Part of a small language model's weights: vocabulary 16347, 1323M tokens.
MLP neurons of a small language model. Each row is named by its layer, matrix (down: output weights) and neuron, and shows model dimensions 352-415. Each number is 200 + 40 x the weight over its row's rms, rounded and kept within 0 to 999.
After each neuron's rows, "fires before" lists the tokens most often just after its 100 highest values on Wikipedia text that the model never trained on.

L9.down1177,179,221,188,286,150,160,235,261,209,225,143,165,310,193,236,189,238,137,226,178,286,202,183,142,227,235,199,160,219,159,226,196,199,243,193,196,272,189,173,230,263,216,176,187,206,193,165,194,177,200,227,213,278,220,190,244,208,173,215,150,225,127,217,191
fires before: " to", " of", " for"

L8.down212,149,170,175,232,241,202,215,221,117,234,195,232,186,186,257,219,209,158,220,160,203,230,163,142,186,187,172,180,180,192,206,197,170,217,165,167,187,203,195,187,191,236,223,205,254,225,145,203,186,184,184,194,265,197,159,201,104,199,222,216,185,222,155,153
fires before: "0", "5", "1", "6"

L7.down136,178,232,156,193,220,208,238,200,207,246,179,174,178,276,224,240,264,187,205,168,206,159,189,141,196,141,260,158,185,205,220,79,190,253,158,207,167,183,217,201,215,213,169,151,192,195,206,238,211,256,189,189,166,234,182,220,173,193,180,249,201,144,218,219
fires before: "1", "9", "8"

L9.down393,222,231,244,145,236,214,207,264,163,229,218,224,161,213,248,216,262,142,175,174,213,172,265,156,214,123,195,156,211,211,217,131,214,239,166,192,250,202,165,226,146,241,164,206,206,260,210,241,234,212,122,271,197,273,227,177,165,187,210,214,201,158,264,197
fires before: "1", "6", "8", "4", "5", "9"

L6.down113,234,222,223,247,159,225,154,244,194,230,132,192,260,202,161,244,202,189,257,157,199,175,183,172,187,214,190,228,220,234,195,184,197,161,175,170,214,135,201,165,174,215,191,195,231,205,182,176,189,162,214,241,145,82,182,156,162,176,195,240,184,171,194,223
fires before: "\n", " |"

L4.down339,312,221,238,220,166,187,177,281,171,189,244,129,166,250,210,233,181,230,125,232,166,156,225,170,200,268,168,185,238,254,228,194,137,245,218,226,225,193,151,214,224,206,201,217,217,178,244,228,230,170,195,243,181,184,178,190,181,189,230,234,194,221,158,221
fires before: " ", "\n", "-"

L2.down11,230,256,215,188,178,209,109,180,136,218,219,135,184,218,210,162,200,122,252,185,207,229,243,198,232,218,242,189,232,185,161,191,239,225,197,198,201,196,251,208,153,186,193,211,238,189,242,249,261,215,107,236,133,193,213,155,211,279,166,162,154,167,139,227
fires before: "\n"

L6.down1053,148,239,210,169,207,213,193,180,181,205,233,170,206,167,177,191,119,178,171,196,234,207,170,255,207,212,170,185,159,244,204,202,222,197,180,153,209,173,220,182,208,260,145,219,186,142,221,186,147,205,232,252,285,151,229,224,161,181,230,260,198,175,246,179
fires before: " ", "\n", " season"

L9.down384,225,236,244,285,230,195,165,199,168,237,240,188,258,222,204,140,211,193,185,201,176,212,239,198,241,179,216,211,202,152,238,139,166,214,273,201,176,142,202,127,280,217,142,181,253,148,224,198,236,268,236,223,215,264,209,177,214,189,216,163,190,112,228,266
fires before: ",", " of", ".", " in", " and", " for"

L7.down415,207,205,171,200,175,187,181,203,207,293,249,201,171,198,212,159,188,195,175,266,183,150,184,230,159,214,222,269,240,233,141,242,200,202,215,228,187,206,189,188,166,162,184,257,258,156,258,202,236,182,212,257,284,190,154,224,202,179,156,186,236,176,252,171
fires before: ",", " he", " the"

L6.down160,269,217,203,201,193,267,168,231,165,199,147,188,189,216,199,181,216,181,170,236,186,150,172,143,185,229,295,245,161,150,188,141,250,161,136,216,279,194,193,159,220,144,177,166,170,147,202,236,122,210,122,208,159,178,147,203,228,173,171,217,208,207,170,232
fires before: " ", "1", "2"

L2.down15,200,233,170,222,201,256,200,201,186,226,215,205,223,165,159,235,231,143,223,141,218,155,301,157,177,179,197,173,213,248,183,161,198,155,224,216,238,242,225,210,144,178,142,173,227,160,222,176,150,251,157,180,168,156,208,221,210,214,165,223,110,269,222,171
fires before: "\n", "cent", "|"

L6.down515,236,266,208,268,231,197,168,210,174,156,258,259,174,140,217,213,217,80,263,187,152,228,278,197,204,210,213,236,201,192,220,231,168,236,186,243,210,209,216,162,202,235,160,183,192,193,235,249,199,269,226,201,239,248,231,165,143,283,212,260,238,180,140,142
fires before: "5", "0", "9", "7", "1", "3"

L9.down1174,158,179,163,224,190,132,160,207,181,224,235,165,127,245,158,267,226,234,204,144,167,147,182,254,189,220,202,220,192,245,175,187,197,193,184,215,186,202,164,202,188,138,185,206,148,182,226,107,206,252,254,205,190,289,190,222,174,193,152,185,214,205,257,198
fires before: "9", "1", "2", "8", "s", "7"

L9.down504,218,227,196,240,245,183,210,179,110,204,199,201,264,186,210,211,169,187,156,181,191,155,156,197,235,187,252,171,227,259,156,193,243,180,254,194,233,302,97,221,211,163,157,117,223,138,217,108,160,194,231,233,192,206,188,225,168,153,165,238,223,214,210,250
fires before: " the", " a", " his", " an", " to"

L7.down236,184,180,183,211,139,225,187,180,184,177,211,179,179,151,214,200,191,164,131,153,303,218,182,236,205,125,204,194,254,196,215,213,189,204,212,206,244,160,229,159,168,229,239,234,220,194,183,191,228,195,160,162,174,188,132,194,194,211,167,163,223,252,228,228
fires before: "0", "2", "9", "1"

L6.down1062,210,230,184,220,236,195,236,185,190,241,229,198,210,163,182,129,146,241,129,134,176,167,281,169,289,173,311,128,129,271,178,189,200,168,242,124,187,150,203,172,236,200,174,209,270,242,160,227,209,171,210,244,150,232,257,270,241,154,228,143,242,157,275,195
fires before: "4", "0", "2", "3", "5", "1"

L7.down448,144,215,251,177,253,137,165,259,101,136,160,257,239,160,207,250,136,230,214,164,235,188,211,219,177,169,184,211,176,208,234,184,255,254,204,201,235,184,239,212,264,130,149,154,180,210,185,151,194,279,223,233,270,145,222,195,157,232,244,249,151,180,199,177
fires before: "\n", " as", " |", "."

L4.down697,93,199,198,213,204,199,130,286,160,179,246,183,222,239,211,258,192,204,304,265,194,222,240,181,196,150,186,164,262,219,192,199,288,212,192,214,158,199,232,120,170,140,147,168,175,198,161,249,181,198,195,163,161,204,243,245,198,215,213,203,244,163,168,182
fires before: "\n"

L6.down103,171,195,160,168,197,160,238,250,210,249,164,269,220,241,221,186,217,192,240,207,223,112,236,210,101,145,220,127,187,162,207,154,160,146,189,187,191,195,214,221,288,197,222,185,239,167,193,241,151,253,234,121,220,144,189,201,199,203,202,170,168,175,261,238
fires before: "1", "2", "0", "9"

L9.down300,201,168,194,171,182,194,164,165,224,182,147,164,206,227,167,182,248,236,141,176,213,222,174,313,272,170,243,141,245,122,236,185,148,209,225,238,210,145,210,157,231,147,191,223,152,218,164,221,251,199,208,175,190,303,235,253,184,177,249,150,231,214,185,195
fires before: " to", "–", "-", "2", "0", "1"

L9.down511,249,169,215,206,235,49,61,179,253,218,176,193,204,234,232,272,174,166,195,178,133,201,198,172,196,243,203,267,184,271,241,219,184,278,198,231,235,247,255,205,151,211,147,281,209,178,200,247,117,191,221,233,217,242,221,226,169,199,191,201,297,264,163,263
fires before: "1", "2", "4", "\n"

L4.down701,141,230,202,153,226,173,199,166,133,129,256,187,157,201,306,183,216,151,116,276,161,179,253,174,229,164,124,242,153,260,218,189,206,284,163,189,192,260,208,232,195,165,227,179,228,187,185,131,241,193,206,197,219,202,168,161,200,158,206,215,223,176,153,187
fires before: " ", " the", " death", " a", "omic"

L2.down779,191,197,168,171,206,247,218,175,317,179,157,232,215,188,153,212,151,210,197,237,143,196,219,216,122,169,245,144,236,162,204,180,170,241,132,212,161,241,221,188,153,249,221,154,185,271,221,114,162,170,167,197,182,215,190,125,184,197,194,265,180,227,245,228
fires before: "\n", ".", "kan"

L2.down322,187,227,157,210,203,239,158,163,250,229,140,217,136,198,196,194,170,242,192,219,235,179,217,169,227,230,152,124,162,211,241,152,155,213,155,124,181,297,202,228,187,260,206,143,200,239,192,214,253,178,227,144,188,100,178,168,186,168,173,194,173,239,221,231
fires before: "\n"

L6.down911,195,141,251,245,192,169,185,186,221,242,225,218,254,200,223,219,234,192,205,203,242,190,163,188,217,170,272,169,208,220,215,147,128,161,162,135,228,216,269,194,188,219,222,146,214,149,183,277,138,167,194,221,234,193,182,207,175,243,247,171,297,196,228,234
fires before: "1", "2", "4", "3", "8", "0"

L4.down1091,176,203,153,151,206,218,185,206,288,145,246,225,186,251,147,244,191,205,178,258,184,254,196,212,205,167,228,183,101,179,252,283,193,242,197,306,197,219,214,188,260,225,170,127,193,235,181,193,217,210,243,182,262,205,181,174,188,224,194,181,158,265,266,274
fires before: "\n"

L9.down1263,212,206,218,150,171,144,193,240,206,157,184,219,189,165,222,245,195,242,237,206,227,227,162,179,251,176,154,200,231,239,211,199,181,194,203,212,283,190,185,206,259,123,188,204,251,244,146,0,226,137,177,206,190,243,237,197,199,167,181,144,215,153,158,199
fires before: " that", " the", " to", ",", " \""

L6.down1173,221,247,213,182,239,167,167,141,200,215,168,134,158,151,132,205,185,183,225,286,294,184,153,171,197,186,181,220,185,284,287,120,183,241,193,157,178,194,201,173,241,219,206,153,212,209,195,273,184,210,229,147,250,202,211,228,186,219,204,215,125,139,188,178
fires before: "0", "2", "7", "6", "8"

L4.down613,197,215,279,245,249,170,242,243,197,131,203,181,162,197,183,212,145,180,213,209,250,179,211,213,155,199,190,185,194,168,295,132,179,161,250,175,289,219,163,175,200,205,200,212,184,189,149,291,185,143,223,189,212,236,229,166,165,238,180,112,229,168,201,234
fires before: "3", "5", "2", "0", "4", "′"

L9.down948,121,203,210,165,233,189,173,185,149,224,288,149,191,219,267,164,220,224,215,186,226,237,225,238,99,148,243,181,201,219,197,283,326,209,189,195,268,219,285,188,242,143,231,169,195,160,193,148,200,183,226,285,273,235,254,170,195,135,190,296,239,145,223,266
fires before: " the", " a", " his", " \""

L8.down446,179,165,194,129,231,205,234,138,215,220,171,183,187,223,248,202,253,139,254,145,238,147,272,168,205,201,147,234,236,123,203,213,162,181,193,176,156,183,247,221,167,212,253,165,154,229,199,169,211,230,205,200,221,170,136,193,153,201,121,250,185,210,204,187
fires before: "0", "5", "7"

L4.down467,232,203,171,122,156,170,148,257,177,130,222,198,165,135,232,167,212,228,275,161,175,264,198,230,120,160,205,156,220,198,191,218,197,196,223,205,171,194,185,177,225,170,209,249,212,189,102,193,218,115,175,122,193,206,231,190,173,209,176,267,170,203,232,194
fires before: "\n"

L2.down1201,213,172,214,169,174,175,143,236,194,166,244,183,195,249,203,296,179,242,271,194,196,181,253,211,158,225,190,189,227,230,188,143,208,191,244,232,191,177,183,158,163,204,158,182,134,229,184,191,168,130,171,156,191,170,198,216,166,210,235,186,187,259,194,158
fires before: "\n"

L4.down910,212,233,148,214,181,231,137,181,191,175,215,229,248,203,212,115,185,250,200,231,176,181,210,215,230,189,217,214,233,218,167,239,198,180,252,159,199,248,173,257,197,186,210,203,232,203,193,204,180,207,163,202,131,161,195,250,256,135,176,176,197,154,212,135
fires before: " the", " a"

L6.down318,321,343,209,232,203,197,178,209,159,238,236,213,218,146,158,261,196,155,165,187,215,214,187,201,165,219,216,140,250,205,213,241,167,156,153,147,194,204,186,196,178,206,164,258,185,182,185,221,191,136,221,233,153,196,135,204,149,168,169,172,217,135,151,179
fires before: "\n", " |"

L2.down997,181,139,163,203,196,258,275,187,209,258,142,234,135,134,183,267,183,138,213,230,120,201,287,208,168,147,155,175,92,260,238,171,302,251,213,301,146,213,236,186,320,272,145,196,224,216,184,136,229,212,199,154,189,226,194,203,186,211,196,241,185,220,174,194
fires before: "\n"

L2.down545,177,247,219,192,219,242,194,182,186,209,286,225,123,279,194,235,221,180,164,172,231,218,249,206,232,250,249,233,211,227,219,268,125,230,165,211,191,210,218,223,184,205,137,200,240,222,198,192,210,194,197,259,232,190,248,207,220,201,235,262,213,271,225,261
fires before: " |", ":", ")", "ols", " ", "):"